From a checkpoint of a small transformer trained on Wikipedia: width 320.
MLP neurons of a small language model. Each row is named by its layer, matrix (down: output weights) and neuron, and shows model dimensions 48-143. Each number is 500 + 40 x the weight over its row's rms, rounded and kept within 0 to 999. Numbers have three digits each.
A block is one neuron, or neurons of one layer that tend to fire together. After each block is what it responds to, as a language model described it from the Wikipedia text at the highest values.

L4.down1053:534539520490537506396582525534562569518598506517503504449515501551547516444489439465500503449496545450499478621436521461535442507524476466468503527503458460471518494572485475551475487450520537513500487452483539491482442563473507496512490504544517484479513537474559495510562519497437449498
Partitive "of" after quantities

L6.down122:522397545522537512493534488484490506457519540496598554552476490547506458532576487437551517527510481553515512530491534445479509573451506450499498556536469407573453528507432486483470490482501495484570537546518481445503441544509474521494389499481548494507488423463513512483482486479525488440
L6.down432:607470502474519498465468470510537563547471475523512544521450528461540557551499487481441499473501534491509588502525405602547476498475534475517505542506538506428467527450520432521508558342542548496415465490496487522501504479620492568505473513488537556503497525422432475447487516504496518533
L6.down464:478504490402511475441507565510531549523520544516476530510496526384517494555460506524463535512487515504522609444571459533561505489449513434532530497461497575486447554468464518461506501396509480510457520453515511570423460447508520518543494531493465509434483540551460537512503531464502479445
L6.down514:540455507511490493461522443417486525510517525407511486471571595548536438527475518470486571464506533559506476504546551448524494530484430514504521476537478484477518576481485523504462481485519451515535450522494450520541496546499395475506507548447477512475487550522560483484479539579488472455
L6.down779:503545576494500508509531530541432454572530485517524520528401500541483488518496574469499551446484489539523507532502522516555491549595580502486548528457507479492532496453496525445492542483511423545539470536522430508482493520539494431468420525552363511489448514527521545544598470505539521517
L6.down791:526483500537501467511493466522558454436511491534495500493397525458545449491533458453545528534474455567500464474576503420587537511398494564594411528542478393563538482466476540554520545534527454482543469522481529495442536486490486506506487492526465542439502495458522533576537509541423496481
L6.down822:503510521556476507463546501481555455543522482479485531492503495526483541536532493511481419522573467528490492450564482476488487454503448386494487520497507444474514390515564502542567556513451483523563508508448454471475514561521489431497426464499569513439522483422439475498509508442479547413
L6.down1059:518434489520489474535477538510497510542592565476584450479459483474525455544489472484485517458538446503550511560484522476509556468363509512420520464509475532470527506492518513473492543552447545478568502467452489441494507446543484446581555470543451411585454449480512503478506428510521456493
Mid-word name fragments

L6.down194:558536512529389532448438474494463553500480509527447480538556523455440499498548478483488497586549507500512481460533502492518465512553561534556485562512558550497475459497470548511481542531572570511543484426539535529518550497455506477521464514491535481473424522531481436430534574416459514520
L6.down252:555461485482543521510420507510584482442550443526464462448561429547499509581437499568551456564560485496479472406533500528546494459516494547510457513478587468465502492504475471556433488440491406504495468468522528478638524537537539454504439529482437482463495497505561507480462546563531482492
L6.down398:526451531518524483468501508446528456474540464492477495438568618538487557449512431512541476451509517458497520547497552440474469490483541524539420525421482476528475465427539453428461502478535488511483498540473497518530529502550472513490557520526497511524419509386480480585477461539493420430
L6.down518:511484556487548484564474486530530496522459502551431408557565538517494449493516491494519496515455513496492474450469456486504475476469459486465425524487531490534502502516475522464491491442510539525483459472528537435567471537557548494497508547495503510488514476468563542525479525503486496527
L6.down845:564458514445522449438521482514454482526461542500556524510452476556561473494587466434528553493477533537476501460502528479558526571500538538486501511492540505482555521515498449497506497463467407539530495538532507468584530570516594500523474435547493441493529555512563545518506569480486452528
L6.down950:503559531476494524492474460522517572497543507474473493519505494470426600465470514517471529491548482537445471557492491497503504535570528575545487522515447493472465457486466479513514496468453399451548504524474519564449587518419554563441525493485519439472449480525439494524514521513528525523
L6.down982:552521583538505598429525419508487499522440569520497455495536504486487575415468528492490523512547476522551464511470491551521471535577473454466505490478478567563508517541473510453488478457439483464514451524442563459520568540526530519535391535479492467548485477421549512566506508570520419535
L6.down1244:510480540500506448464530461398570502529491619549461461551483493507495518497509472507549475457491428568483477513471577466533513533538502467499497565502542480451507507486457465496561555446426539454502465506455487595448566470540493493532461473581485482574490409488563615421446434465537435441
Identifier after category noun

L3.down85:486511442580475546491505563464516529446522531553436456527494499491526520462531493494516487483474488432465567555504428456482472469512562505552450472464534471502516456527482618560499528510528475531438560502506503441527444551533422536489554424491476500465452445503544591501446506461523519553
L3.down87:445480568464502544391492500464486492557488519479496489541500509529493468480539518447471472493457427549484438483488569505457505498545515492484473472436478519478478490542544491484522508513499523581460441512479526508543564570445574534471486500575538447494475423483559452550578565516522524464
L3.down412:469503486431532522509501519575552499444465447449385579538515503519504559465527500466499454425581517449559517459484540441443619515538550501517448529496497522475490498474436565479448501527522594429460561558424512522477481466561528452439535491491497535560419484485432455428415440448539479501
L3.down448:451429569472573501526479508484538566551540474541507475534437520502454507516525533545531466468438477530503509486490457481489466453526511496541447475537489588561453516418393534531531473506603559490452549530487445502522463529511492508498483590491495539461480465539522498512539493538474513543
L3.down516:528472448588508545574486463542480469519513495496548566484519520494578442441463464431457473523453557422452399468437553532495589464478554532486538548551478477519552480484476513533425500471506392498461440541549446541540524521512532499468504516515481473484494521496573536516480487494557486556
L3.down727:523453532515525477491536470487529535538509525510488451478438552515498502384523458504562503472574491463505513517459520548484479521494451506505480452490514533551529506457462498443550495483581397520565489552493523498540439542486498513474466540513546526492539365489477427494492495541395462535
L3.down1011:491468492521525498554487458494548452515466499480479555478511516602536516528565488490519540519480431505496500506515514531465518502496501451485469492547477505540487507464524512538483515585512511541464410508521509461444511465548522500483489528512505540443449513499548495501484499558531499526
L3.down1186:545539619518440460496463517419472445579531483536529511545523508447476402482575512477495494488549500498470462466431544531513476490449464517503448475460486521422454487502538488446537506494482490575460478513518548597474511426447486481503452549466503501519531522532480362546541454570511506456
Word-internal hyphens and fragments

L6.down114:504551448469507497468546531531521528512513512531503441450521458489515498462504510531513512458509578526447455504450480470410482493527559511530488547538581495577465482435498529430559515453453537550475535497450492508535508483450558544515455491467488489368473516485433429553430499502494536407
L6.down335:482520518467582528473508465521455592502489520468489481536501488454569490538489505519495449512531519538448451428496498452530463409513496495557488499517550536579495508501500510445442521443489613483417445577471437569532533506467472509580396459469496409547463420447482501472489465527526467520
L6.down483:563482432623518492434457466523572500468591474494480486487486478469541505554427468551398532531469539485477514519449476603566483478475476440443487548461527416463473465467572498578415451468472564507530456475465512481503517489469446516472486465481548562521567524513492536523511519532522553507
L6.down767:464460519500529569476546531547526494457420545414506524452523476529510486524504555490456523597462505503498482433529473421398471513498514441406496487454514496556494511532490453491521504476500470471531490501526544445527483564488499463513407476498533482509472531467539502423546557490582528481
L6.down778:497530491519501421502558432504492527475587481523513482554558511473480546490449478578451503530484494493545509499477480542407532503586518540563439492462468502415451527455473522502519516472467519491486443493538432536522554538516508464493486472517450525534455514408504438512437462475523481474
L6.down886:466528520525434549519452476524505524528457455536488489430472465458551547567517451525527482462500539531483492461492496470512480489571500493522515418522519453481520532467482547426471509547469431474563484500505497509528458464500478462433536483510573485481450560533519476449527445484508487429
L6.down1002:468530515449527507538470472499512442459514509491495539498564514450466449594515532511435469547518562478505422481480460484455501520511424526456518511521480491484520436523453521570520617452432471468459519564491424419496538513480472495487530467470514482491458530487483528530519507486534551486
L6.down1093:500499471488469594526535516515558552531542449458499512563481429450509474544496480560414487462488527463493492492534615542507470504489531484516552529438469507546491444501426518517464513393413448517472493477554435502479506547489472461519566486532482510526458526531447417447517511484464456482
Quantity-phrase continuations

L4.down870:486423543506523486478469501506499497469491588549506487518513548499530512465529581454560547519548484525476460497417483472423523488537434487533519552481522457458465557582495442486472549458461390484578504546472603479503455528596544503513539416518603491497487474514507496508489500528526511495
Multi-word name completion

L6.down402:516512545540490579558490524481530518504543533500522562471599438449505506557513381404491541533426466504482488574471517486458547485422475514501487495572502520457502507436502480421507528556518465425434564493499528446509553486497520514508451459478462542516529418476489522507487431491504479530
L6.down565:496507507460453468517500504502494480492472528495457550435509488500545446504532480460501457568538526505465437463462460484511509554524467514605433470484459505569403528551506456505543499479479615463571520419539531532475419524465610551529507508496450502456404495558518512587576484516496480432
L6.down667:448476500543614496482544485532442534448532481443434439533509502482471500465538526602475448516425550513455578509420456501531562520513481555520543524469522531473486580533492484491412484477512530446555495500586513527488520455488552483467452512573553495451490469505539483482565516454533490543
L6.down731:463498546550468447577510424608447433483443517529567572491541469537494493518522516501438484514492580546514535558561490494449531546488493545463507475447443433507514576417403445476496531440516510491522479491542570492531441536540530520526523502502438472536453460478458496544482529458484601442
L6.down751:455528454476514437477472502580499491535500492536550445434485468529525521448478441502441472471397461467502491539515521477508565446472447559483524504457507503483479530551478572464574550481478499463527479479507583475544524487444530510538393496538557490460538533479502523542537459483482508541
L6.down762:521450463595485431535464467546461633567521453539542481543498516549505565411524508534501502485552504547490470464541482458434528477452518550461505497522491518516466518488496401521553475442523484560460488472557451541510511462471509455501477502551459468474531531474503511585456500518482592571
L6.down884:484449481505523494544461516477547460542436443456592527519571511495446441532579509477489544535561490504472507476484511503474492519510503528526463453466492481485467505482545547543537475626485718461506525468492476546461549516567496512472505416540551558555512465509493414444533459513488510424
L6.down1209:564566521467420521457472491455487527523391548511511492510512466552528583512553578529479532469517596486494584520483536456523581517534481508440499457478479432542494488485451505556489538482469612477504538492535535520497477486540596531520497450517475496569507547515532530473514503493466460480
Mid-word "b" pieces

L6.down214:568494474474504495497491567441461450495494500410566475523488506535522472520553516583536500503471502537476500493467506471450453572567448498496465494505486543455468451465514570439479514585464457490462507518490480497508516544506408538457486435429472531478511467472508566584413519502463487475
L6.down286:553486442502498525580491522465519509529512597489551533514462454445498465501522494573513533503491399484479494476534512545542553476501421466444507542486489470484506548518498485498490579575482496527528507516483589553500486489568532530504560476599516582494472555475498584598589543497518444510
L6.down538:485550492484523484438519468418568450528577529503507506509530637502477500456524531446528538476558529496562539491482485532520452566426440470487504474491515511480531511553497551463555440566547513484523529501479521484481457462472515497529467505485469495455451540483506393497481472469484473475
L6.down558:547521489524517501459504434487480453568529553540507441530486532553517507479491568519416562468523516519529502527502478476593495569453484458472409464469479412488539557510448463518395429496449451534518583591474497503442561546481473486537484491473524555460405508473437504591503395500490521524
L6.down580:562470482549444511476478480466475520420516519519462506521537505502546466511482480527456503494520509483562479491493574414519553436508499514453454447513480488482423488596465499447453475532518386540544585487485495507457382536466583573475510508500491531499465492476472494518555497515502494486
L6.down785:498501564570512414477522541518500504515521498489525461502536537498469441455494498533388603540467483468450564466487483502474538542464533464481426514467476529514486516520516504487536420500447499509557513485582500466490535452509444545488451480464446491468502473550553488582542508467441493550
L6.down892:551498510513458548471485521474478507454477526547413508530538573517426479573480482444460532497503493509561474546439460475568479422549482470564509499584448464394526438553507573458572431499492529479492459526501503490525483556505492448457484542481415537512539442539523471530510491530492503552
L6.down1133:448479519532549506493505456505437484536504511467582482526497460508515442538503454513523506422552446491501475479469516568511502458441457469513446441564464523504526536517475497473462523494499389549459510499547503537490498471532499499498503521501548541455455517529577577482499514512491478458
Location continuation tokens

L3.down192:531501522585537515494422489463494562498534560557468497510535554504451447496477496556590497465511488451427419498483526491492521529466453500510515503451492530461464435542452533540523500531521425511537496545504508433495525538509386507555430512574554486528486482455494513494557432449477495500
L3.down600:516540546472479484486451499467459541494568533497474536512514509548461516466498409482501524444422462550476467482475518471532425621521499472484550492542467490548499519457438481438490457562501528503513541557475508530507534468517417570520470506582548492525502537516486468539580549442466512464
L3.down604:524474497514554524528534486460453499505513485583431516515511472498433441480539493542528539558494512514509514481410529577504470540511496474421489496456529553500522451456548514449467486471524351486495428527481554475497449558507489510494458514532507491409480511529504552502536445553490531542
L3.down702:531472541513474440550557460476502468517548527522521511496516559489491468534515481544451526514460454514460520536510544474546359540582466530438506565563489518562412563424422519525503471487506530487516471522519441492496563545513512492536521490537549469587480495509510511535548457473479461532
L3.down961:524487517567456474507525460508470494494563534494448524514542505464467439434541438549552471433488479451502448509416502504520558528460516549542520442389487539535525463428492521509509467503469496474432467535455522541557476473461452471501474554489439508479505533494485495611494469613494506463
L3.down978:489545506570510484467539494555534529468497469450452522511527527428543474490460436521545557492503487490523520523425494436454570573497520586503487450545482565478501432448480537473518445553568400485488494534473415546538477469461467544484423515448519535518562520499484513519457482511469518492
L3.down1010:481493521507480472407506460535445564439493506565464569514486486478454512501472452488501534419586503487429443463428500504555514526461492474524505550503498507484556488495496463496483540455503415522449512478426481545473467533534497494562527492523497510547445488430543516594473502523528491462
L3.down1075:453464485497484470424586496506522487524527485490502475573633475480535483507539480552542528500542520455455480522473469467471556476532501466492526553483432475532463530477540467433543535528554501496492425535490454527571504495541479530492459494453539446538533534566530506557545538483533467501
Leading number digits

L4.down120:563495533502450509468482498496503400473550450513507486500472462548466450471427579514476529477478555407494480470502495481557461564517514454502527516521539503486525426573514567508503522480547574477528453524425461440476536486507500402557455502498557482476528438480459494556504502486516520513
Critic verdict verbs

L3.down81:504500470538564537441540426515508471569489532467470459482541494419474505460554454529479492496516440448519477494481548500510422512454503510572465559523565359501514572501494460528481587522480567483501565460536492500494514452492507549510461561446497516569466598502517509485533465505521420537
L3.down101:457481459570457507491507497420467507500453513503562495480551477486471491436469525477560536428498464529518453448428543494509472518411450516549480521480448491478475503576497429490586544453546523473492535458558420473498461441552466447479545506502467585535439451565478585476489472553504518493
L3.down132:520570507470499498503508503441454470479586532528512479512555464512564542510538452524462567511562461492515427556474593534487503483557506477449569559485518496519536498483493558537523471536426405488563489613476506482469529493497476566477540463521529523479572544488491525417539405515468552465
L3.down134:477477516554398522540524519513474515458529476428484472461572483527466449506409449507442529463533500481496499483538473513486441506471473465516451487527464504489500503491491557424556509461508539472522528476500459607531519482543500527504541444461520516486445524447530485523469470569463438540
L3.down332:497507492524479516492554438542515463493503529492491518524518526504497482525518486460509479495477448521482463551463502510508476543413448489535473457477487521497515501468515491402476443491556404494473555468550529519529533454494457527543630539470520531483388440532482467557524492600520448527
L3.down582:500475476550427433470552479483479491469500507488493465441551529622502427484511516435456508458545505523524447459490486502434471532474464542507464464481483527491536533515479485515539434461492326517501424443463539508443536537553477511579481460480496573443470510471530512520518476542494517540
L3.down1145:599424508515440496470443442575481515456484469434526446448482454493546491456457527515500520477494538472551504502519505484558453507409505515481479551518552420496483453492506483553607506600533489488440525568543539553519517498489486446439502499466422438489459602439543514502545527631496508460
L3.down1182:514550568511503473500517466406443524532467481550528502513488508520442501473513495464465529487498483507508485478565515491524539538518508552440498492465477546468569584540499508489535536486516432492447414472482544532442560478492481450517468557511484477542544566543535515604544472481460556527
Commas and B-word pieces

L6.down158:485507472548472500477380464384443462418498508478595496564471514525483540450519509529513564540488509500516509488502474483448509504516473509568443519529480526451449463464546493444525430450531601530460479511527478462506541503477464537500485544446515524483513525576530478436479515534469471430
L6.down219:484507466484547511470445550468420425549511511493512472515423435534489507473552448464484568519460482471470473472473476538546516526459573451529428497501453460463508518535484453524507561495551492524510489428523528430566504480482605528520518539524418489561489470444513501495476468545456502505
L6.down450:498468514557411539434481460490526489545464530525567468471500515493487480517511568494517510488413494523507475467522517430520498494502513537509505547523511501523560476555477454493514484520496396441527443465464448542433545528516535487577471482505560478455519551549548539436562500486451477542
L6.down650:491467503558497547424504465500467493515573523526515487403486428547529499467480405529568530541508498511492472424598510523572488531491508496501549441494467444536475536531555487536509488526480528519555486429603459551563493552500526468575494552419503554532457486508523504504512541518422477505
L6.down863:567454470479489548463494552463416585488414545559514522549535550593485493518554526508570408501528503552498504497489508499531502518562496408482467419497558474439463525524491517457480537501491432525447505531504528552461515542519536429477502473572528507458415501526522452532531475524491506502
L6.down926:521469569565451490481536425504588534563441506516527479493509500516599434494506454459525473499536507475527442479496498465555567555549497460529504417511413512506501500419460505507525551521531376533454444543479513454492503536426483461518485442544536517497507500483504478538547618553486434484
L6.down1012:507478516475482556429467458501534473526513525539533496540504533466532525520521442448555520532538474583497484446492620508578466517472477486530496484437480477528564556400444484431485479490494402495475492501474429487502479522446478551532529472457514456433479480476433521469489485427456492551
L6.down1154:443434530516530495487516490590528519485466525475513521502484529493574558519483496452511469454448539497547524427505549491547512474457461536523568476544485448508451472563427477480506538539540432501497465490445506492507493561471409489428463539600514416485469403467411483489463479511479528601
Person role nouns

L3.down96:476511457594545464573490491485551425501527492545493512447478521523580425494540532471511499551516462553494508457531488476571445405465460537570473513525479530506520447470507550427507507493504373561495495543493546473442524492526461444487476419560468518511505530510586572562527495574483450434
L3.down780:499506513483446477576547469522481522525559529553547511474469514579532489504522436415523534488563459474554518528527547476480504472487470441522467569514453375501470571468537539496497518444461487505506462575495501437436452544532525512537440521486524495423493480414531497494514539479458435491
L3.down819:482547578495534485466550383568507531474504563613527473434517459525515521544505488552486552460545490572503519553445489526512506402508420494525482457493502487538553568508519519426451530459478373500529403478484490485520527391494477506562501520552491522553487442456488525468480468499479491478
L3.down949:507523523520458579550480486479483485457506555512520476487466532460525456513546524444506550538467570484511471489574494503397499444513532499463427515457535475481526534504547517450477503534509489458511538492487570491457424519570513530506568434460539498410580479453471435602533493555468509581
L3.down1037:539499445489478518572496508467487556476572519568539538461503525569453504497562492490514530515497553558483546543469420504471509507479484536482459522429458490447467479513573496475504534433491440504439533550473530509580394541476515455525533547513430536520469519478487589542564538528482534423
L3.down1087:491462464476583443522485422505471530527551495519533462507520553434460538527445581460463531593516519484496438546495456507518471474529508547454501525471491495541572465563481569461515559531525447486455466466538481548488526555498523455546468484513487464466578548426593479511502536562534473454
L3.down1116:567510483494487417493515552442512438534501572541521465493544500470506490502564498535442515442464473436541418515499477450491525482473567462471504463543511477508509493445528545541471535460573520454539454489522541483464487545505498616499522533439501504433493524457535525469505574490488510543
L3.down1203:467496528532532514418452478514449469519528542503521541478546562512491518504510539587426498488486573509509448447531526549539496511512492482528425407515552607482570546441508521529506457430490505397533465524505480548513591478518484515523518462582396530563557581456500496560532498566457464495
Word-final name syllables

L4.down1065:549482510601611495495521502460415463528459595524465560440460511492496434438571465442558502423510449542532507443504482590529472510432429518548462508470530497506472540437444470446530444506522438428482503519494516495506475468554507442533416500569516442464444509548546545484527492469512457481
Place-name connectors

L3.down50:513404558491480534448562534473499500480517486480501619515486477516515452465567503533490463489519500542463543494463578450506515478503508528505452457420484466535496430519472524601536561516469464460423558563523516490468508497569578448539459564498371572541563499458468511482528562518540482421
L3.down576:523548600537543460518477472448444609443553584502542504550444478489479490484418525535487487556541546474475519503545506424534536513519516536524462527545521445534479418496444487462532493490496439493563441447578511553538480466536454472532411496494558493461454507548487465459541490504529560446
L3.down860:476519425458466474567532433520582494520471518510482460534533491565475477544521372503457485497499566568442520523477421485532408557529514498497452486489430528546469503489515532498528512532496510508487456448524503510533422562472503508494497442561511540531511523458428481468512558443478455450
L3.down1129:523481475528495510497477492489498506577585461501477391526577498515515443506435534518499489497458514567522465445528458509540543538562541522514538510503485453551491529451499473509521424459473446508457471458565576457504505517516472513498437523449528475456499504505480525595536522552515423490
L3.down1155:420570630438489432514514503548561494550541462440539487631532487450491436479512551469430464511539533478518529434539522522516460455507518476493427579497531570449448523477462494502533509562441510549497518505530538518507438507485507478460524520469514507499510423490465488424513446525461477437
L3.down1172:525433615552585453484503439480449444537490448559458526524463502463531472440496519502483500556484505455537535478502560484527463544532564518485462457472508415545434500511486531519508526491480432458487539486481499528529488498502527519601495492540507510497467497533524514470607508488465546464
L3.down1199:479485533490498485521519477475504459537469508495506450499570506510604460429481466451555539501501547536462465487535497452516514515496461459492464478504491464503470497506496475519501568504491384478521445556397480575440467527545505492473445479505561571511498533510516459406503485504498486550
L3.down1236:514532543476465474478446574511441490584534564484547536470513458523598487548434491456532456513573555432505483454547501507518571564511547503441539469389514457531552504501514498493557499466492471532463512551482508458511466500464461504510556490526500532447480386514561476523584410485483423576
Sports achievement nouns

L4.down702:542466444541557493572496589527497530528489608489470477498500499507565464489483545460524505506508460511493477565511507454535487551440430507532467468458530468484532494512491558492566515479538348507548528557497493550516497587524527453461457510492529527479511569473476451523552525534492506501
Place-name "of" connector

L4.down305:446464494562449507439495455528508512464424505489538427452475532484496426454508489471483523467473470540461460417503549468546532455495528530502491462510540436536518467441462498539517465467495400517562442428522550462523514499521546497513446449522484485462511499473559550514515487540480507472
Person-noun suffix completion

L6.down19:496463544521496500528464526496453554572488467510468585446524482519438440473563477470524445483486501485460448520428480508428458428482492493538531466531514486467523533465478519506465481445527535506446465593449529476496554501545545570491507543483511565518451535542538534517575536486481537439
L6.down35:496491524517484474512438505515518474475534574523493488547473510548502506473534516475525517510446440503523470548532507484476526438508524511485420472522470586544484548440494447538504411486543499436535459437514454568469456588508481486474518438536465545477532471526553430524539546493481566552
L6.down98:487485491465484590483438457513451519552499514582505493469488522558515484510541535455540514511453535492440476458484494482507498483446474483458457474477527521566486549426532541536556514471498400427478558560428570550522477526490503491517472581490534543494494524477492491479490460531570477500
L6.down354:462511433556522486490526536461454483434460470469452498498485498521512496468529578502513399434511457443585529531448490511541469435518479533485518602508545481455528469538562482496485490538471425464571494536481475542499521474511493493487507482480488474517497465460498526533519439556522481430
L6.down500:461524568511437501488491402441554502506445481548526495531483437485508399510511492458538481524508547537463586437574434561492514469490579463424453498521519438431440438505589455470426549459446530513414480576503442496496478448510495462468471517547495507500482535494465509519571535481518547446
L6.down770:460499481507458502480501548489528516524459554524518525530515529536476536571480472488477511492534536499474512496445434505414569490501514515464429508522481531601501462518571467550516458479453574488489497507465509550512458487569511483492423564467512441518476521561491627495530512503516419474
L6.down793:439544455484507515505548534492428523468480491516524396500514513467480494514517552485489488507548518479500482534532435490398507522427527503477495482544461564570510547475508525502468489530462530462496549507487533463485436594486564563516474501546379492492517454450505540557508535546507450481
L6.down878:443406513551503466503484511469483495454503494520465550453433480521633514446468532479488569484504576531554515480498496466521479547518601511424460442521448454556473518511530464526492432525530484504534565556472483536527464516510503446476480419524511516486471540509473512490520521472472534517
Prefix hyphens, verb completions